Part of a small language model's weights: LayerNorm before each block, untied embeddings.
MLP neurons of a small language model. Each row is named by its layer, matrix (gate and up: input weights) and neuron, and shows model dimensions 48-175. Each number is 500 + 40 x the weight over its row's rms, rounded and kept within 0 to 999. Numbers have three digits each. A neuron's up and down rows have the sign that makes its largest values positive.
Before each neuron's rows, "fires after" lists the tokens most often just before its 100 highest values on Wikipedia text that the model never trained on.

fires after: "\n\n", "the ", "O", "of ", "The ", "tim"
L2.gate730:471515438451463489415559499499520528534532494444543471444429476496472491509540499489444472473538514524517539470509497567453529436452518497524471487568437513449466490477459534539452468484428483536514480453473568536467533500541439483505511602477539474532497481512447571473466529532440471418531512480449487524521432425475399492531420476421465503536568503493463540437512468485510467491503
L2.up730:478472536484407507497539486502550517532544553458558493532429484500521491585473555575568505537514487436556449539486445515589501450427535504497496516507470537483476484504541475452507513477449512502598461499485509540528537546500557499492482475530508511540524444569389553485461451429460492481381555426512537460552537533500495465513485463465456476497518498527421534490556544453540479464471

fires after: "B", "b", "C", "ad", "m"
L6.gate775:480542457510524559525435449470508467462460520494548510495460505486537505435546518518549580497470437480479445464570476529472522502554513494595567396530473514477469512507398480586491480532534483465518497476459497504462465439460424557492471516500547480492526491532479545524538443494530547522492520476534544476499493484539502442446511470519466452473497538442547495525509491452466571462557
L6.up775:438513511404519579474579419443469441526501504447550545473436468575474540507512490427514530483461544508411445484511574488579449448493562530502457528412489511539443465583475476545532554547476510448534465465532492520523537458493479526414521497559492485530456449493537471529527539513524559532531426485474485505476525502528534512468499530521525522498519497506508514414545496474502568470492

fires after: "V", "Di", "mar", "| ", "v"
L6.gate54:527509562539434535482472508485530518479476453509502520535472576567467484549552580511533453506428527516527514486558569437438498477503541437557535421540563425526466508509533461457464513542539520477562422537452506522464514457450541513518526554546519581558458516572533471428514496532512555442449520490573569452497450452485448538512563508471571473486467445510562559425541563457545459420503
L6.up54:506478514536518529504494438464577511549556517497514455541528489494487482511516616465476499499467536523504548494535545522448482549443525529522552491543485477545509487445570438451486510551467558452492502535533511511465499544487460467458580515523472505450470464539462459427498509465490516515490527485560513527536425487498452520561531441496492580476481492467437424455476548477441450500553

fires after: "B", "F", "b", "W", "War"
L6.gate805:576500456530484513522499484453527612560461503455529490494477528523515432501521468471591538489494498496515469432447503461506530511586535414579547503524485506473519474467487472511553469523455524497524464445463528527461559568524490480414557502514495503468481551500491480481532460624541511480454491557520519419524493531497523531450551441465496463529493442482452527498554553454497548429503
L6.up805:480543480483531462462490503466471464505594552517455485420498501560540456447455455553534530532505563543460429494492538540482529495470522451533548496509567506515504526452470417504529473456471465451546440438523476501443515484481442545470494539455493598441502517533558513467502480575456475524490532413482556546449555480525467467540504492508532497471539451442554428489462448515544458454498

fires after: "M", "B", "L", "l", "For"
L6.gate86:470477514505492496560460392467536560450499447505566477556487530491532507448470523520462544507475446436567510489455474491472534479549549534499523505485436530409483539494549555540540495533475488502515514497544445352453502554465482471492448459519446491539560604542440518547477512489447511526499510474472548364436529524488480485488480518512509469613493461499523506501477431441453500514536
L6.up86:527524468449525487485498596448522552460499542482579487442506430435560553449489527448458533477531539526527508514474441526541565490551518621448509546507487542525482484554503453442527543540543485511515450432498432495441535541453473564488523465544474520472563579494520436492523548575551394533507521485482449462464467529520484540479462558523471537580459494593483520481454460526487495498466

fires after: "J", "v", "pr", "j", "ch"
L6.gate827:514525470483523502511451465496456607527536562430541445555459579500509503542554509444520446443411429548573456562478549544487466457524461524500516496472502520561478524551572441559533472491489458411438489591446537511442533496500479469488491535556486567544455501512509545487462551475494504498525458549504542486553514520455455449500498533584462500497513505476549460525500462508538442486437
L6.up827:567563423489508499502484447493592501400509549458571441497528511516523516506510463409461571475492506481528449526417465469475454529561497535483458406503471431468471451532474595545529513484436535530545552482501501530504476407535487536499486477484504423477500495459519502520485451550527489615563464474533531559517441460512547485495507461556537423530466482514560489456501468501434506539546

fires after: "=", "\n\n", ") "
L6.gate255:485496528449484441559474511479453507558545532465499545509453545473496418508518499541497436484437496522485514540506532528459477449533533531569617492561553531531484481459536468512480496484497483485456487554456513529490539459528486559466532588512533445558508512508507550465568417468499481524513506473512603461496536448555406488428508522548430482512459572479466525498523522477537530425440
L6.up255:541502541462484538567482426537496453514485445469461546561464490501461523561442564564509489471517401442569549507540474496561527510500488576416497461473473513471576471544525526432532476506554524510509555520479534494536543438507509473471523482499433468418514522538471486524527530453507531456466583530483417452508500528499452478429565561575499495475568473526501528514552474504496562549495

fires after: "S", "s", "- ", "C", "H", "Sy"
L6.gate278:487466530532465475559468491515530491526498503505542458503535478562505519477473500481561505513475462536493568467489454493483450471580482473531480500541528491484459474472560537525467505497515418551530466551465585552456450516367537480466473522451512416417508571517525467493522446458501417543490530466470566502568480422454436529538568634470540515487476518481480540527472521438486485475530
L6.up278:485495474499436489470518542404453439396503503515481554564511537461447430438567470446508583476567496491535539531485480530381435506486592487462494526528456419518488532416569520527499529490507492520472477463563454496550469479559521510402392553508473519522473489494479466561495511530526523477502539604504565503492505426549525508472450506503510468453482447467574445564462509529448513514532

fires after: "J", "v", "S"
L6.gate48:489574510509518494531446517516429437479561468514480485534422546528575518566572491473441494456489571508426541494523521520462440457519538534472542459469456589553548515455489475486534497505476450483547544504517510492522474422530480457543531623473464532539505525530561482485466494537461533492504461520546561424551481521517459488433528538509498523545487550521653467457540559509483480533464
L6.up48:531496522520470528472461493550474503403529521489524528514480528505478557479504582492471501449431488523598505596507456450521515517513480595466508493513512472526444483490527561499444445564469472464513453469551458499492526552514434547502484525509510571505507515528470498557558478468505421544507514500553507557547535540446477520452596499468475496483469505474483392513504500496531524520469

fires after: "R", "D", "d", "c", "ra", "contr"
L6.gate423:540538447495535480409468501523495496461444483428482556526485525536476468518414506533528532416547471484464491507499535495481567501579543487511468535566508450570465497463525495456539486488456496477536454537491536533450517503515465477506523526548518409535512464500549555516551468571504476555456491496538522493516471504520488462467457444514506519485560564510528538470487468519579464512446
L6.up423:491542479540509537471495591438536543519587469547468497497482528499492477501510460500476583416456451478518512505527518464555525478512475511571471489551481503486423529478482543575508545403497554514421432507455483544482485466548558478517538520488484442574424490438475464517467511486426521541534538529483458571463477480485539458565486477509410469500469494522502582474455507560517504455503

fires after: "M", "m", "B", "H", "em", "b"
L6.gate575:548542486539434498525470478445510537491520495470502524475472473472557459503547484488497562541449493445497421476451442500508471486465521437541492459540524489434497565516472555484577442535498459461491552524448452537436534576471506491397471541530517533520469591492446483475524522541543448502508487422424462460523481457543490537566469493489526455520530520471507410566440493470481460471494
L6.up575:546476449466488476455480421452613525496544492526543449481441510486522544402494513528545555515455512482452569463483450544520515540544441528480489452564463505459485541493455515485546565406471534477568520500499466478526469447409508520511485529474497518521501485466520534436489527430529496475561479507563502508483567430507481499478452474487496506456503486509497544546493534470442484527569

fires after: "B", "J", "an", "K", "enn"
L6.gate825:569517481524501485528496454530472508484445514464551462468522455523463510465516478549483525534485533532517530562512408526488546509545451503574513395450476509513486485559579540491521486496498529494456486559472522503434537547515452497484477504496486441484463486500514505569474508510518498470484532501512433553479529525548519509502467572516503539485508515493424444441448515489531547518529
L6.up825:545538542555456531523516514442523505435469456465543494488471505517498541475526488559571489539528420476524473422486452479514491521548444453458510456556488479477536508518422492525556466449487450555530478518523500530415440435472576535508439514514440522528504566500453477481486550524519478478534522539556507533510475475481462487526523503502507498471472469516565463475561454501516409578519

fires after: "B", "H", "K", "y", "S"
L6.gate570:446580469511510528475521527514546541563443504529480496476486509480503576518510478535537530533574512481490469501467511489457546492563470529529516458546479516505473490500505498478456411490431458474492547509517546526525509459429424504465454509503484497458485505553379516527522412473577518533563584553561478463520454465517535503454531505443529426487460476474511536489462528494550578485521
L6.up570:464538430528532513556494571546530487522507444543450502450446563543486462488457500489553545482448544521504517449525424467514451435508503455524531521495485534503581486453511544483476531506456466448496597430489541505500527477465490556473539509533485476420473571482492495507566449501558557506527508591517543432500422425550538514471506491488523487548457501417474547546440468491506477471534

fires after: "S", "St", "C", "ain", "J", "ant"
L6.gate699:544545519453519472565484486462468495541493541456556463461489530537469478515519468474462534505509499436521533527476525532484468498498475523488517494531473549512439518468525501543439479508534436456513468444499496494446465453442524418473470584487484503535508492523495535591500458446459499548509538484485518476527465558498523496474488539497609481554540515552554528487473471506495446500559
L6.up699:535517445582495509547436497474528439484475479441496442491483459478502488414516479515479478556504476529432500501445557540459488502472543481536493527537510519514513460585537515505447496476529499542542532495512543516458490485496486476490523505481517460498518469492598587519459486456534475572536551519459473569524459448586568437554512516468549470482443556517525467577538484482477393468455

fires after: "D", "H", "Mo", "De", "d", "ag"
L6.gate453:506497473517455532494532492514578458542468497583478512441494495476557456522524524519481499537539455512499499518531488438506511447503473514588592455519450411556551516498538499518499500561464491514504522515524440473491473493475530490558474481430537379504503464450539564565485503548484491536483538516515496483506504459502425468508440564529462437542490486513571469481450542512505483457454
L6.up453:546454432467503474528419514486505504481548534456541496567506505478502502482452468513431427483500573540491491446541538508509478516568503508374552436536476537473529470436574499516473487482460420444544460408483512534477544476592446602515491511520517417555489485415479529492481462489592430495441435492588555544497483493568468497561516503495497454463500459443464487444526541490548480496545

fires after: "P", "D", "Con", "O", "Pr", "p"
L6.gate114:486488566480461482457480483479576425537532492507507524461494534498480470536449503558470544475504540497445487481537532520495532478546493515507570549534448485509551435488562499428526501518545517591476567527478510523497447557521521423478548549509519412475482490480548518501453499504432544515442497489473524500590531454518534475478466522515524559511522489518501524471468509445499511483398
L6.up114:434540481553530473565563416548505480481449449480553517437533478419515433533486465531488497540533595473423496476539504584512484505474560557530517524556460496525394510528419530540563558504511542464512477509489525522414455515513527500484548493501516412530520528454499581521503435569438507513462448442515595515504506570502453495592458416506531446484430511509503583528504478497497449526458

fires after: "St", "D", "L", "Pri", "ie", "B"
L2.gate738:497454549458457545483563416484433490525458427476553490537514425470511477448535448530482534500503438450548452481450523463426483504417555502464489515522462570438540568493469465477503490511543500482577508504506566547533445528501539490518492587411511508574434452450519437500563437531420466499505515453454482490543570595476446515528551523531494504519552543527495531511494417497504506497453
L2.up738:544432549551503460480503499467433610503531472467558464426551474485457529475525494414475523519511458560482545526520522482449434574483547492445540497538551477478455481424503471512542449506492520530513461509473506508528484508527507453475415518430545514487549477464477552502570449542510517491479553538462458479465479515575545464466538478535527426591459524558505543563510458421466490423515

fires after: "D", "L", "appear", "list", "and ", "Di"
L6.gate102:428477497444491472516527491532542484515487542490537504527483497499540549560480552448462422530487527466489466401464491474487532396504460449473506549523554460626554447424537530476496485519510527518486540557465524520507428472589486455422505505489566556471508528496454555510572542521458492529550514494498582492508376410589445473519528603528502540560474547515447518496478505451454523502498
L6.up102:475535496484550453509468544477449399443527502560421445499527525460457503458531496445470507597460489540531415429535504490460421467495482496540520456573519483549429495447527474459504520496447526542432498518439465490542526555486500527493500505445476468520512448526481481465466529593546474574510520509524538436517519553502477510598522475544423502499534509499492487504517547454496467522546

fires after: "\n\n", "\n", "career"
L2.gate553:518467449496479501538529419529526495528475403531540539437463515428521523573501507475542480494502465457483478478436544579484504513520449505563507502536434537524421566508510524493488423477475539539510407502517501470459550492544437489481524549534519579552466491570442600503405453493438534503509543534500527517482516466481529453498493548522521474498483521485538441507484500470522457465505
L2.up553:481508445482489530471511477507490428535469454536449537472531515486528419485557433467556513525476549514453502559469552515482493581508511515568506507432466533477546506519507562485486453466519582481525469465487528498507529459486478466467567498520512543578463479537542480535458482495548511516537467472581462550500551429440551479540557498440420463508539506538457468506560432442453455479479

fires after: "b", "B", "Produc", "are"
L6.gate725:481547491505553518439510515499544481399507422478503538440517462561511500493504448528504479480585462484530489481373458486497417477568462511515504622554481496456459528450483528494453498499462457489496457477495565476479477546516497488512376490445422450441480536508489472495491460482486539515490514539568416441553498558507465488423452521565505480533517548495503530500466440523489556443564
L6.up725:451529464539480507506507494470567457478501472483544495491452491569451505546575515482548503440528549564459516440489521475550557588457580419515548515463464497507585447561514505518501521489514573510499587546455492499392505439577478477460504452546484500529516507503488445512484462525519498482543499476550543482502501515513443546512515519464495546551502543516453538497601457551528482524508

fires after: "D", "L", "als ", "ate "
L6.gate350:477523453444512473475455510531450473538479472554554504459468501478540503469556494506490450483494415451416458513541478419477526459530493488462481513520528511513511560506507520451483479504543456438516462520487575512564462530500455476502522503452519550480505439518481590548559418576523432526450524589445483465477491493537487477553487549520486451500465505482452515482518483531481502490476
L6.up350:521506548452562456452557484497535509540486555469526553457513475467418512476457544582542447507476468545521463539438579541524514447450495434600516611468455469476448515450488502554487518499438522541522471495520532523565551530452423539404522554549525494559505505435482521478440514554486508478513454471475501490539497531539582461495540555547525497504528499577393493492500458485547485518437

fires after: "J", "D", "j", "Rev", "ev", "V"
L6.gate529:453501464459497518495447492486417471508505472470610498496474465505535439542460502444469476523453547535484422562533609519543481438537515555501480473551506501467475515485540406502480482508509522525518549446491589527468542559471488444490560575445545405538513464529488512458518519462482527517465465513509519568485460460488484476583553486518451459558495422499539425480486492432528495414422
L6.up529:490520542529427547515531486482479495455501524476537399518391518475454423520458518522525499516461484532425560574453535519527447486470491538542470492532556481530548515488445496491555467568481545516529524511488537509546544484539450455516501509475499485487532516558513449507567498515499478541494526464536434494523536520461540459509523644473491455537522572431496430489496529512572415469483

fires after: "sc", "ic", "c", "Comp", "C", "famil"
L6.gate169:519521539542527517520473491504478508504503602485488459498560476490476543516464476531493551453546482560508513527576513463505479542469485616534429639474535513490458462526514481518575511520537535460495448484417490470479554548519509530537528516409490433553524522484466521601426494577475526577484550436476439470496481594421511537560504489491427486484482507594518367539508503474497481536445
L6.up169:438471466490490539445462409524471543571525560517553522579543524475479569582438486505444477455454545452466469459508464461479486561469411509489494470489573479449549437512471478501468545485556520445437437503502542444534507539493526518536544397495494491466550483528448470471485502536517449479517490470497530461461493536511482528511473485432498472531509404504508521510569543470491458553474

fires after: "D", "V", "O", "Dec", "| ", "St"
L6.gate565:490486449520459461545474487471484465580426507495587474513482480498479484511477470522528496488470478500485426481486501534483460463586501538569517549564538487503489504476486453485548449531467490523575453502506528542497519492422529530461513575498557485458536490449519556556499537559485589563472521451556547521480434466486490463524538556506454413499500524522506449593492485404528420464446
L6.up565:525497451508435489503478516610585396511455494495486522587516490565509469543457479451575478492528453489507553412530527558512476479529490446464617458493436469532520448489481483513543524476511493496526459505471566467484527514479522529480467463464471532541504507507562548495490396513497497482505503458464532527536485499480432557454480542481528444425518533527541537456561515500540552469529

fires after: "M", "Y", "S", "F", "L", "St"
L2.gate373:485521448531439556508445430522455508437454525475523472484514519498517463431514501433459516531568513545537467433504418493410492494515499525528530466544491530513472548488510476581462434546498520473511467445496557502514419476501443472528500471492459576538465563448541469539500518429512485489544553412502528481468503470487431503505511539490407455543495505472510462507489492475475535523484
L2.up373:499510541531508513555558457510528494571534462437520489530431476446463511526535430479543473476436538532502591457524545581555456529498462474510503486506467491483521477480446564485482514489524439584580506501472485528475571453533530533446498559459523532492506501595474589505554455548386479479503528418544489535473553543464493484505484476493566465507559518504525447435529441418519408468478

fires after: "\n\n", "| ", "\n"
L2.gate756:446433478484429550521575454470518532474440479457490539461427561513492464497536482579520486523523460498504443469567526510449499477499436520519555538603467476532513559476484489419471490499463472565487443498574515503502498474533429491549474592528538565543486573429532527543485544441449575461474455499516509484527471458521494484426531484472474439543538533457520502496448447449534485500509
L2.up756:523476443525462406508539522520503478481550390514472455470513573527455585514492485472528478556525540517432492516564599459429479574482513496542473450449456490498467514485451572571479557454447535399502477522434496510535499449551488471438482500472553498453506524495490518572429462469414519503556519447484513539505488414475518459537498498466480463488560570507476451536497455491489510452485

fires after: "D", "d", "st", "s", "B"
L6.gate112:542553524486510517478499444455508473470515534494476572499529530571519550456457535529505453527504477496539504463507452480513480500448476424528546482486491441499463454421495458596481561516468449498594420521582476537512457519486496560463517428492506554554479550428406448451476496532452502531574472456555598513543466532527419508559445535563434488540499509522546506478483525494484496532470
L6.up112:540540467552532481410589491464524540395502475507488485555495515515561472467503501510470464494537482531529477482591500446491521502512510392530547431515465508491460382508464500462471547504534470431522475535531570521489486466496453572493523505500433495472501491461496516505526463485502477529476517547639530454541491543523529522524463569553513493495513533466456504510536474471467560495464

fires after: "K", "M", "Ch", "S", "C"
L6.gate714:489502446528472495533447492551425529543473461441507521456539530438521532477528464471524475540484528435510462480488455479382506484517494468627597475526572548515515470548489469485485436482508479494532523552531550498516444459499515450531494473413568500510440506475534580541512478501493503543468525442512522489495509488527523462549449437437462481503481548490489476563543448442549458449533
L6.up714:579479481476425454579489456444511512446489530503510491490484551442463468452536518557523508556539491377538500463465492503466484452519543495478456530539484536508441550458514472486520569498479427565491532465489481555522480484494496519535440569509479509503531445531475496548526423498505491536494549615479533399551408451529542402465527458484512466472561559520441462515541517505527544463506

fires after: "B", "M", "U", "V", "A", "J"
L6.gate204:517578510548437441594466490476483528482497494526515560422483474453537499513508527509464562565500480436472479516435524498471483467537549546520538547555443511470461544476525423453513491505494454500446435479504469527546557578490553526561494497476433515515471599466460510549535427521491444537525441460475533545484578479478457393499491475530455415580486456570533470507469505413554487575525
L6.up204:494471416537507541465453487490524482438497436571546486467419473440428553525566432559559520534524466445500478477438548556542462511524515546492510484504525492514468504467460520551449567470431488468521485532499444568491510498460488486530507421486500572533536433441489513429432518521493505514524467493488510502475558524492563436545443496450501515494492527508507497503486448439472479491505

fires after: "B", "b", "ed ", "."
L6.gate522:471550531476519515460418455415485591466468555494533466408483490569535544498437498513564513477492525587505464503503578470453499506503424537526482421559508499529530489508467455501533442498444476462507480438483545557534517450503453526471442532570515436494448530514496506494451448529528543542405546607624491501501457467450482463545595511538515521526460488480494463483449483483510498475548
L6.up522:482447484445439444498452504481498480477476525566490553474560511512526493480485459481494512505436495484476461489424535468503598443455573521487503512545495529577493525548523476560453504492486528505573552448545470525432527498475492493485436513563534515530535448501428521542535541579498461533457438489478496550515424460521438547550511484534549491644445571471454525528513575426485507552462

fires after: "|", "did", "V", "|---|", "| "
L3.gate427:564473503495479491484459460490492449569488428484541492470542526561499559483508468530422514513560528516561553444475541520553457446447491516574490547495501488496514496501407552530470461458404473463492511544499489525508594513484515456429481543508540510555445481513559483419493528489531442444460505530494528481539556525479512477509490516501548478486554496473513524456510505478504522429569
L3.up427:479490530475500472504450440501526478489481477502495463514530523513402467532503472499468539560492448463484566460572486511453512454496460532463564556533480477425545509539462469433478425502427403590484479498472517502535573491476462481446531527479540470490534480501428487482522483423482421475458538411463444399508422500468502482532504547506472470539477552489411419483527454438530502427556

fires after: "\n\n", "of ", "ed ", "ing ", "with ", "for "
L2.gate712:382506560429454579531528498514489469497486486561450506476538497535439531524459447484546455518428461520538449515487486527471494471476441518513533558533504465435548530483450513465437497510460531549573462496496531492520553504539508510464502559477469417436485503514466594508477497452441476584509445399501533480540482446512471539496492481446487520484536463504538451485528435464457448515448
L2.up712:474471564442567528499451462465524587568530510517495525457480509542527525579485476500480460462484529496448547475531485559558471481525515533486529472504483507504459485509435557502518516513558533530540458515535487473486542508536459497453421506430502533502551519523509501525496518538481529464473510578511564512470470448429435485567438534466550559464536548516421521455465547477520479475503

fires after: "Ch", "P", "R", "Se", "od"
L6.gate230:462482449510549507474464469563544557540484496441468529561448510485471485511528485523502476528497527525463505381388491527485437443482472574482482497567496592488500438442468522550475506552476452458494488559505512579534475448578561475553464478474439469491426496450439506463487390522435569509449483566523503491523480475584518538512512519479522570540464521457461512590501486564527450459449
L6.up230:475531466519500527463514461439533573477495514491501568485445583461552505506531462548488564500489558463531482428535543530494477535521503515552527448579471558559521455558540470551461509506457525526512443553514479474442511471478516573451501468534519497457496481468502479485445535540455531574492565430554553485535530459565606488486487405523525552507504454498541536547501562465565514514527

fires after: "c", "P", "C", "′", "p", "is"
L6.gate636:482452542438457492516435529418502509537516518465497523447483513467528472478486460494512533466497510516484497457430531470444478485441510563524550549537471541512531512484481548580474507589483527526512474549492534489459494520468468503557496470424446556514487486514522549548564537537437484515529469439485530540513538462510491449510461492564521475486451569520497531473494523574525440435461
L6.up636:414440507524520425472518539530473420502579430460481563516518520491454387451534502524437484494493445529457477532521531468467460514431493539490548434405506490454460512538587462562474461498481556468518486414454531477546434490508535494533530548509480436518511528483563516561557451494539394488459451502466524539464481548501584447503459438596479465496454467538462622506562537496438440500457

fires after: "A", "V", "P", "otes ", "en", "s"
L6.gate445:445411518513496466481480532449549578539456485473533519515512498451494483543505486490544454487490480543478493543491460497489455498532456487531541586477522514528549462515533505559479455529508523556495461474549577497466591605474471509480522630520485465519482484525550548579575492473468573529445433520537549496539589505511581438495535459551446438554537499490457490554482470560454585529509
L6.up445:477496457437479482488531534511423554548522498427458503555461489459477516531455480513469527549541555507575470589474524507497491509509492557542523512509518487492508518522484483461376528494424541484471460522481433503581500559506497525483553468515531567585475516463515542459510522456483495462488441470453481570482603512531550462502465416555542514466528502465505522554544471580546511477481

fires after: "H", "S", "G", "C", "t"
L6.gate808:490539530531438476522473523428464546526552517492502554535528546620524535536494457480474461493559525489518466479470444544512491477533401516450530548478536560488390480520456546538511524457486468488508514481549550480546533423494539529498489545508547531428526490510524549540465473573459478551505546534505450520439429517522557512481458511516522488469483519499538494526542434455511523511502
L6.up808:509439529508561554540547509520459545555497442550486487457476526469528409505467536516524520529454450573524516500529447481461525522544552479495453540591527545511508531505540512435527414590552466512520530473561539547469532453412563459442440512515484493416497571436420466541499518491535544523541560516492531502503551509506539424506495461520516517537537556481482523498588503472503564487487

fires after: "'", "ver", "a ", "itt", "an ", "is "
L6.gate342:491530499483450550524523465464534528518511463518473489503443520433516503564561464518475570512554447499497443499474475561539587481523501480511513484517529501538381487527543513513522451474508527542530534517518462511507569556511441431520508456472508529490568574577423575531408489525454457465465536451455486481530542524515526516482498549545532465483459453496487438496426570482552485491484
L6.up342:434527463520494578468469484506514456558542484501501506532498456460504565475492523501439518518526475511412472493539523542480546503562541535451500516488510554477439498521527527413524467442465506501491528467465471531530560453491466490455531429495460540565557565524500556491464581461506498451444448478498467530598463492534510545534515521444554438540513477527461474457466501511489424519438

fires after: "sc", "c", "Sc", "syst"
L6.gate450:504538505468586550510554486554473574492477540529503544442533454471503566582441537534501493499466492530483518483443517542550482471520441472535504532474447515555492531484508489543523449562485521489481471563576478520433467483450468557502484485437498470452459517483432484485531535510476514514426502583494484499544423561509494522493456534450534480489410515504557543450439429499519495503461
L6.up450:458523497501556434491526452486534490543629613416418554514513456565512524550484557520476528462524525516414520468519573430491515541481481507524480491558573469480415507505489529533489598465469517514534492431541549491528453535424525561554589482543520468513441402487517479504433462500444485496460457551491485485462540499479520520585521479486471544491497448528523452470461508468522495519419

fires after: "\n\n"
L2.gate226:477539472494488461425519502448541458509483538512522578527457483520570580570560499528491455518488475441533452548528488580542450546472438492529548529541533477526556462523514498460467533471419559549453533574459531525521535414543468460465477451511446439531495433486550513476571566487473492480514558539532484466487553503538561502429497519510459482485533464472488429459465476500479480457613
L2.up226:449455553538469498495524430456548463506456452420500468480507519471524459532481458540532533452515465448544490490572448527529474411438490511509541547535494530486481475548471480465499513521504524473517494527505492511497441469514485581484474491470474436535513505554479554513481495502434495348546524440501478440479495429508561403476500489524438467509508504445490514519470472451547455541528

fires after: "Ch", "P", "an", "Au", "p", "M"
L6.gate31:439542552530542518519524551501520489424490540461540457556430530478518499515443510476477543494530499481484553449482476526563483471609486550482550488425560564500529471532435441560469584427543531466483431520539523469493437537540563545410536485541525512430534505506423519507478494531469501548433527511455509498538539495448490514445502493544543548510471485558544440426460463568501487494506
L6.up31:485568489457508443490496494489438523421526445505460559461533452465484538447473571485498567510483528513546487428539497468490483504523522501484528591508538495477532501507521466435540445528458529420440440500551522560470423467437560507440475543515496506505509541505609553506479492542461573537462509476543469482479574496483423448537534446507513439517508547568512537548540505446467578395496

fires after: "M", "pr", "Dr", "Ch", "St", "P"
L6.gate632:466503489562526521465555548506501547579466496414567480495516477445568521449525552534494485483565496508489521472428532546433484523487506543437539504511475475435508509496526442559540456493451539482530528476560541509440541453493512530475486540460507550483439479480425575524515520549486495526470564519542493493532519491539426525516491512547443569545467542543565509485424571525490477493501
L6.up632:504525522597497449501489508515487500548540428455551485519500422459546514516558434500497518484537464524505561433446533540479396501487519509447465498563458501392480510504531484482497516461480549451539536476509445521507484482495604449467570500489565551426528511457414495497538464494505563506516618498554493505508511504565488495444535450445462456470485500508504568480453545510403457460533

fires after: "D", "G", "N", "A", "C", "O"
L6.gate59:533504468490565487519420507477460476522473426537562513489503457543526445512510501413535490474512499467538351550480490442447478516485520465465498502553470520520496506502534510499517551523507491491537534524503617483502541437528468530461479544491529448586492503510551531577517449524506530508461548456590588553477496539453468482536502545511484476470488566415482395547447475487475491525495
L6.up59:506525543448471491521462569496503560468470478473452551547525489445575491526537489521506555498540480441491551536571516498439483496529533601468444574561429509436556495385433498486471388503491506443460480485472544477478570507499512514536448480568519487573519529509493477483480502492509441515524554535566522416492544521529453464518468485544505459518519522466467524445560438545537549481487

fires after: "\n\n", "to ", "Di", "re", "(", "He "
L6.gate238:408580469543469547430499464553457504495539498520464502518478545542482546577519575520503522531491432435490497477468517552452487510539526553467562479511528532472539483536573482505524474412497454563546583511442568520507514522468510515541466492473509495517453517558478552525549438499496476441445479457484487425512467565566469453543531441495470482467447535468516520482438459437615493471428
L6.up238:462437441559443512513419509544491537486541487489501522522504530546509573534448544472453440512492454435555450456481465486491545462547562535510456483491540441436479468511506577451475527451495469567525496485496474446558535490502510483544526545548535479578465497474549528470441472523470523530474476488495546470494468510516474478469417533514485485507533473503469422447494463501527484497469

fires after: "d", "at ", "the ", "D", "of "
L6.gate476:522475487490477498476501502532573498471553480456580541471467490515448485538507439549529453422517486522471505437480494485488491425509502490474527442487499464530561523504457451502499496539492446506546480542478471483499542481541477488509487481501573448437558546455518560517519537452535524430477478492474518513529395501496518491464480564509561411528456610521520520512484436453487476454455
L6.up476:513545522508474517509543563469550472458512566419536550469529491511526566496498550488473529408441484481504512512501452468489567576487518465525442481491431407490507476412472575467447583520476434454494429483476485501566570562498518487526457488512505452487532478541534564530505575516499494511458500501458511510445517497508452491526517511499500526512499456503541466466454487502605517468554

fires after: "s", "S", "K", "W", "H", "it"
L6.gate821:500622497548522462522500471520450547562494585495553545511521482494504557507583424499509492485491476418491493405528497582470481463504484543514515452485508533527442507435455491579493479490439466497576437518575555512467479494513547468557529606431456522481562491608532515571505444500502478506525448526527473417522512455528474461472465502475499460544471519468561521512485463456482533466523
L6.up821:546543449552486504488419486449461474546449523476523465566495486474549494571499422509484469505458473555500478562454422501485471484487490462568543517469579511475471544479448536542489553515536505435520507496540566541567493511431498504440486505582573543473431454386424456448565500430522538534512524560582540500457404484530541533420518498470500431496438443522502461513494535462402471530528